{
  "hidden_size": 192,
  "num_attention_heads": 4,
  "qk_norm": false,
  "init": "trunc",
  "init_std_up": 0.0381,
  "optimizer": "muon_variant",
  "decay_fraction": 0.889,
  "batch_tokens": 131072,
  "max_seq_len": 512,
  "dataset": "wikipedia_en"
}
MLP neurons of a small language model. Each row is named by its layer, matrix (gate and up: input weights; down: output weights) and neuron, and shows model dimensions 32-127. Each number is 128 + 32 x the weight over its row's rms, rounded and kept within 0 to 255. Numbers have three digits each. A neuron's up and down rows have the sign that makes its largest values positive.
A block is one neuron, or neurons of one layer that tend to fire together. After each block is what it responds to, as a language model described it from the Wikipedia text at the highest values.

L4.gate24:149123109122126113085142129105149071115172128112139101097085076097170134132136136153161149142138107116150132128090108154100146127110153121124072120091112129115165147143138160190130125095153182133153108124195100132172152139141124095155100081139197125085071150148114163147143083128072168158
L4.up24:189155085154089148142120069123113147184139110155120086102143134113089102125177091154114139067109070180113112122154120058111152100166126136114153162081105137108166123131140131118181036069171162124129097056097075144165169080140080121151148094172119137130111133096101112092150051085091087116
L4.down24:142144141087156110133083132073149087121144060090128080099112132161164086129098184139136112130081198136154092085130128112177152125108107130118156107085151094133107085121144073079129168131135136134138136142143142098079192143089136115186145175079139110085098208079118105097101186095134090078
L4.gate94:131105139098104179175150176162160116115155077120142119148164126148161163139123086098099118148085142094156103104077163145140147102067173145086135116101128191184147140139148207141174094082155112144159151122145137126140142188126096116113163119093141147147136142132211146054180092062052057151
L4.up94:127090103104155148089171103104157133187108130180124078125153141159148125173148088136119115081119127090158140122165187156137153125124153163116108149095122143147131116129147221126171141141169152191180141119158148098129153162107110135091114081118143179117156123150166146107200090123113098109
L4.down94:103123079156105100114143120140154168138122121050075129109119165113159138082152089102141146127121139143126164085134145100135112127137062163139075123166134176170097143083114129174146089140189133115071104103159133102125173129134119059129154163098099192116105153132114102131137085123150142113
L4.gate269:137156108146215188123158179088157164142147107104098107129112108136157140139132085118117131137174167042092120097137167125101106128127175065165168093114182114134142171105150136122055113093092182168127124140095131184130124155071167096144157147126178104127143133106143156177078084154100133062
L4.up269:111097106102117104097127131183123092102084189123172114132153138135185118155107095137056170089218138122125152110130128127141122111087117112140128097133065179134140176142152121123065106139127149160100172073125123177097150102137136147110114125166104087149181123104187166128131174126097099171
L4.down269:138154093064108090131138169124081199199105128128159129129077098150109137183127134138120117039115101110087142072168145119181142149127108161124093158180121174118119114109172103092117176137150160104155184142131140171124110151188203146110121175137142155103143184144102144112111105074111138100
L4.gate312:085110157155116109142037153132116050120095146132118152118152092130145147105113130108085115140111123185108172099171142106156128119157159142119162168089121140124147154118099175101255157143160151141163119085121120114165144092063158108127140099137109158081165155146133114075087140165119134176
L4.up312:127066191093089126138142126170097149147185099143124140099079102150166107153103085054174074169111146124133137140133154156150156170133173105123138105060146167160172142148116156165141084103111162109115124047118119098112147114094156115153091078108139108070146144135153104149146143169110119106
L4.down312:160176124108182124144109165102115123128118074097096142127017154151129139046129135115179108172106157157151147111166107149128129098158102151145125138207116118170099164168157186174134171110168092120111089163074150127155144127134110072100112209142148097136125096176115138168115145107120105102
Responds to: Pipe separators opening table cells before a party or player position, played/plays after footballer who, and commas or colons in goalscorer lists.

L4.gate315:105181127093126100100153120131106121129127160166142163144110141092106168085127142127142103148156131116137135087109125145112076152162116140117200061083101138122148143138165137152176107103103140118123152108046101103163175163143123163072124111174167092135157110111128166101131161152123114153
L4.up315:135197125144125098025124114154119129111080134117179085139131133124124078150110146123158109217096127104117111098156119119093145092114105130148104110131059087159060088103130082124138157167145138127197132118111124156070203118108144141129127119094150158160148102097185120073107101066163189157
L4.down315:135108129136069128097126149131092156128152126158127149138112118134097130190113079140130127141157175111217095132144177176142140137119162132102068102191138147136122107052182107198122101106089152102138131150090079130161150109195125123107084204186108107140074158157133059136118142089139132108
L4.gate333:099156138120133113149150013118181185144169136165137142141138167128149150163141152095162147205107165193139123152134060148183129124135166077106165161104102211088178109111151145121122138172102113131110128087125140133095095104095126179143144143126164107123106108127140091143181098116160113153
L4.up333:119127129132085132131071167150165117157113128145082141106193078114136155123178162129155112135175132139079099143068099134097159166083126116052140111088159122143142116102148102130058106151139074123118135106093124092118169123112150153111162140168102162124113099144139097046140088098093139128
L4.down333:156106096091140167061151142098155171163112122139095176164185120132098150148098044152104070106171178169162121120163073162187118052136114142143111120114145142138129103115151074125130133098167125126140156103171105090132174130163147178171165166071138141114144095089147111106129102084109173136
L4.gate349:127181158104130173160144112118102132113157140147106109134146169148186117145154144127182093104119075119190145104141024113079083128093176072148054136133145145152056179136134165128114168120130157124099164115101095115166161076105050155094154170099108186132093138143126131135107128162124098123
L4.up349:133095112148091149082120122107141098188112174114138152157062064081130137112114078137118172125105107136090110119117097123117166177142144095127146133093094064098200169161187119163171112155151146127094158181136113139092154128179126089181096127099172090164149114071125119104139167100108138120
L4.down349:160144111113140096153120090118133139133140137075097084141113163135158101095120080187123094166153167101166129137116136114150125106074127120120120148107131155146153100091111133123084128066155186146165137127135155108135189169163146096109138113175119157066068164133144158154151061156110131134
L4.gate397:117085096106134101110148075133119159145141134134129181137149129141090141108160166172119153112177108124177127113115118148134154129138113106113134163120132111140144109090179143135087080106106130153110154077136142191092121148132150150082136165159179164195134097094121134076102119124131170172
L4.up397:083176145185085106175072132127117084160119130161169132184125143140115099132142123135159146132138129158165131142113131128135121123131108097133112159138111132148111128138204187062163117183138121092118051129137126193081174133143108103127207093088181120168153081089141110121133162154071137114
L4.down397:146142119141115156168117089123039122137106146140165139094107152157123096131108108125098101104105105132079079087094094180135097125118139122140157139128126139175118160089098100125131075157150150161097113180143187135170152082119129139191126144158124113081148121149146092134114154105132142169
Responds to: Function words right before a date, year or place is given, like on before 6 October, the comma after In 2006, and of after intersection, plus heading === marks.

L7.gate78:060158176183092122125119173117115186149105125120108139134154141124085166096122119132129139127138029123160123151174103106082114146123128174139071224131111150115060150189166195158087155113149136131144120143127160154128144099099194132151107090057106130181097126157119141177104082126139081094
L7.up78:155149138089146113128091139132126136125153102153125127140142150123155144137079150132104169095078170163091132144075052143118173142124149170149149195117091139159127128090095098109097071134147123107133071134098174152155113099149077163117066149091136110120089086068233105148101175141141147076
L7.down78:197124101117186140110156159125151093155107089130143164153129104106161153095142120081117137154140139060132139156075116126144113181111112102167064101153160169146096142160153075183129102139163139170199134128139145110131120121114128150107199082171142163109180141187099145133147110156088102105
L7.gate154:147119107107150114169074110141095193091083115099138132107119030107086166106082145110132160102099105092193087129107099164109126168102143135140094092102130100144116128169117123105114174104107187122090146157101115175111085160119069149137142124084100155099094178074082136126133169133127160129
L7.up154:149193150088078146140100179144112190136064154121156135110142098084108160133137155122122115186131098102098144098121147110143101215132098121115102144102107083154163123113112090078125163208155091128089142102115163119082143090146078072147191126102125129147105194108104063128134120164095135141
L7.down154:099127117149127141136136151141130162116069099058115116174126156183080135059157145144085099130168148111077073098094117151051118124130109136125151053165142158151111173122173198131099179114103178119092110125112121135165080118160146158101089080138123080141106083166132102157094163158052135166
L7.gate262:085070120108133151121137145216110151181142165166131130168099129132105108105141152163128170055099121203096059126146109137090131162123132093081109127142160106132119135111126112122166093143110097199138158118168085119168136106172146168117168133100090177132118177077109180137140126130128147083
L7.up262:142114169131166124206112154221089162149130125165149157157132110203093119108152150154100134133108106197097102179136128134066142117110169071174138066144136120136180101118083118136169152133172145161166129137197115094142137100089161143099222122063084130080085094137132144132125140129108134124
L7.down262:132138088097164133046154058068106152112113174105079103108145069094154131126139166153143176109136148093140175060141109056179195135125084121069081165109103051125123192114143110119150104155084145111073106145065148132137098163149162128181093109140187129120138116120188101126156140125121071125
L7.gate313:119186134151132143182125166173099212114150084164145096162072109115139182137105093129126085136131160116125109082156071127073052144134158133152075124148130116137124163111142186131159146143138112132097079133076155116139113135109048153130153144123119140165117149107117155204110119087105184059
L7.up313:132147191092113131079085145121142219158116087135143169092110126124084143123145159176132147137160107158104145118162153127221097132154122118131132148115114104173137150112097132097065170079107107148120184085135124119150137086135087112091149129121174133185110157074131080165146137056121126143
L7.down313:135147143100142137170162091139089139164094103134184150124129130139158132116096181103086106152145117102105081112099151193101129198119116159091117115176117124076109154176138146150161143135129050183060143075141159158121156100102139133140151123119098129151015064151135085100103111144055119121
Responds to: Final token of a location or time phrase, usually before a comma or the main clause, e.g. Houston, Texas; In July 2006; However,.

L10.gate269:103099202123072089125127103100179114146121138125109085196119115141182094121082124112122111122137122136098126151126138175138126178116182155150130066087108072147129154179144128083159162101111176096114178143149102094140125142098120143083024108205112123156109118142085129042133146131143118134
L10.up269:068130100146141114103129120103155150105163077128141107083105111054145113091126151101129105126177145091113092094094183167107181122139146137169102226132094108188101122181105185122148155131194178119113164120090146131166077101154182167098092138103061103138112095163164159107137085125118147116
L10.down269:157097130113126166123161154139131118089126128109088161088122135093143148191134145124106105153126166092099114125156166109091181087102106134137052091134151175073113120145148145105081076084092071092133165076072165107093118128147122111127119174090101082152125144126168117136129125145161103094
Responds to: Tokens inside Wikipedia tables and infobox lists, such as pipe separators, numbers in league standings, and "Total" rows in career statistics, plus section headings like "Early life".

L10.gate386:139108173083181129123122117168160164154147144152104101216070141129101124138129100099159171124105159163113109115067090116033115091083126155163153149110096138185177106137090074133185115169085129142101143125215129151146150111111100170163151129041157122147110083207100149101118106061100100099
L10.up386:140066108112115127108100109132130179157138106144108128131095139176140141136173109130140075151093111091101100082125135115092137144104117158114129223125188142125139084100147185152083145090199203149108125152169128140150111091106098218160168105114116118161119112181172141030105126089125133125
L10.down386:145166143186122094075134104121113139111138110147154142164114112066183081121122132099088164114141129130153154148085146143156153119143110119143118106121072157123143159107135124115083079156106073134171150168141133128072141154143114095113134110140119199069122146063100095128162171155127087107
Responds to: The last token of a sentence-initial time, place or discourse phrase, just before the main clause, such as By 1891, At that time, However, In addition.

L7.gate317:129108128122156137125086201025091131146093145112071144158148086116124130117121070181117126134152110125119107105144061099148105106114178176131144167111113132067132106171158198108106074136122120098105112192119095119154092081082134115128087015092159135095123146103113142154109175172129156102
L7.up317:135135071151146141113116127100173120117178143100149148099082142129135061074102122180120056167089146172164143128173144122122153116169147103123143147095160130117096182189110141186179134194183138109146156161142077116116087093134154067108085077184166113163121066111068093107091116092131119123
L7.down317:145088059128093103137127130112117109118160090154076136170118122153143103063124111165162145147159120074108136099139164141105113176124177155054102105078112151111115181122144116122107105138158095179127115117127155115146089173148124141165084107091178102093079111171146132200184146167091159160
L7.gate382:091125124088158125080064062127080114161174142134078186128130130061134123151135104178119097168154149143161118080169142073177103111102152127129128121117134137136091101105122104145137098142109023148097133167093153100102077130133116090177153108163141186125065154134152113195098149146132159073
L7.up382:129146193167095114129089121133112121125140102141136108194087197133170116152165098122145099129098152098232079133096184120149146157126114098132130114067144128137112111133144164105205172175133142145143163136139101077175100073150081114150137149094096156140120118089114166153089047172090201093
L7.down382:125160037122164097123066214118102104140152105142101151138089099098145146147191162088136183144191112166086090144166117138078091067110094145153191111171142107089143156114110099135139137107126140155157114149157130164141171114135158155165117139126120163157155110100117116146100135144099096154
L7.gate446:147151135128116145116114108160132107085114147115090203111154092168108136158110060132167165128091111114101088141181124166137109131171120116160106098080152118119153129139100153119130150137100134154141127215089092172123134169196138125147143113140147136130184153084061137112144175145129131118
L7.up446:116152203155104148100127152163148092130164117131115187122119103197111112137170102159189159116095110066063054166149136135182129066160084100135139174081105118110110125132153156155121129196127181103197148149155130178110122107109159136172125147079124081139158120108093164116114138108167123150
L7.down446:105157095102116160112172104120141170157117138085046097126085150109124094124083100108077159135197117096193102117097144162169130133157122094159085141133168130116148176156097121130150131096139107119170146152182032081146138194094161179085144120126170150158098134166098108163119064089090145106
L7.gate506:143131109096138182095158127155116120091144112101102144092107124128098188109117095178108111113191185147165144166122074128108146157138167201155083138045102093137121159141181080112152136135094181123107146145142127115137078168147096083122138126124135138135139147121142154136138129129107155156
L7.up506:098100143122132155048111135141064163119090116105113151089112049099175104105136128168122146140114100134056146181130081127140123060163110174116131116107136136139118143074156150112125192162118099167148115083141122143097161098122134150169101164167116179151112132111139126126052072135154065120
L7.down506:088135157110091090150165067132119120148111131127133126115054084148076048204098172117125113094099118125143150127088150138143074114066164095144170167083112141065122148149134084145163156135162163079110096073152113151152144107132085093171152148067105170116102131183165093085088082085163140105
Responds to: Structural tokens in sports and career statistics text, mostly Total row labels, decimal points in batting averages, and == section-heading markers; occasionally plain prepositions in biographies.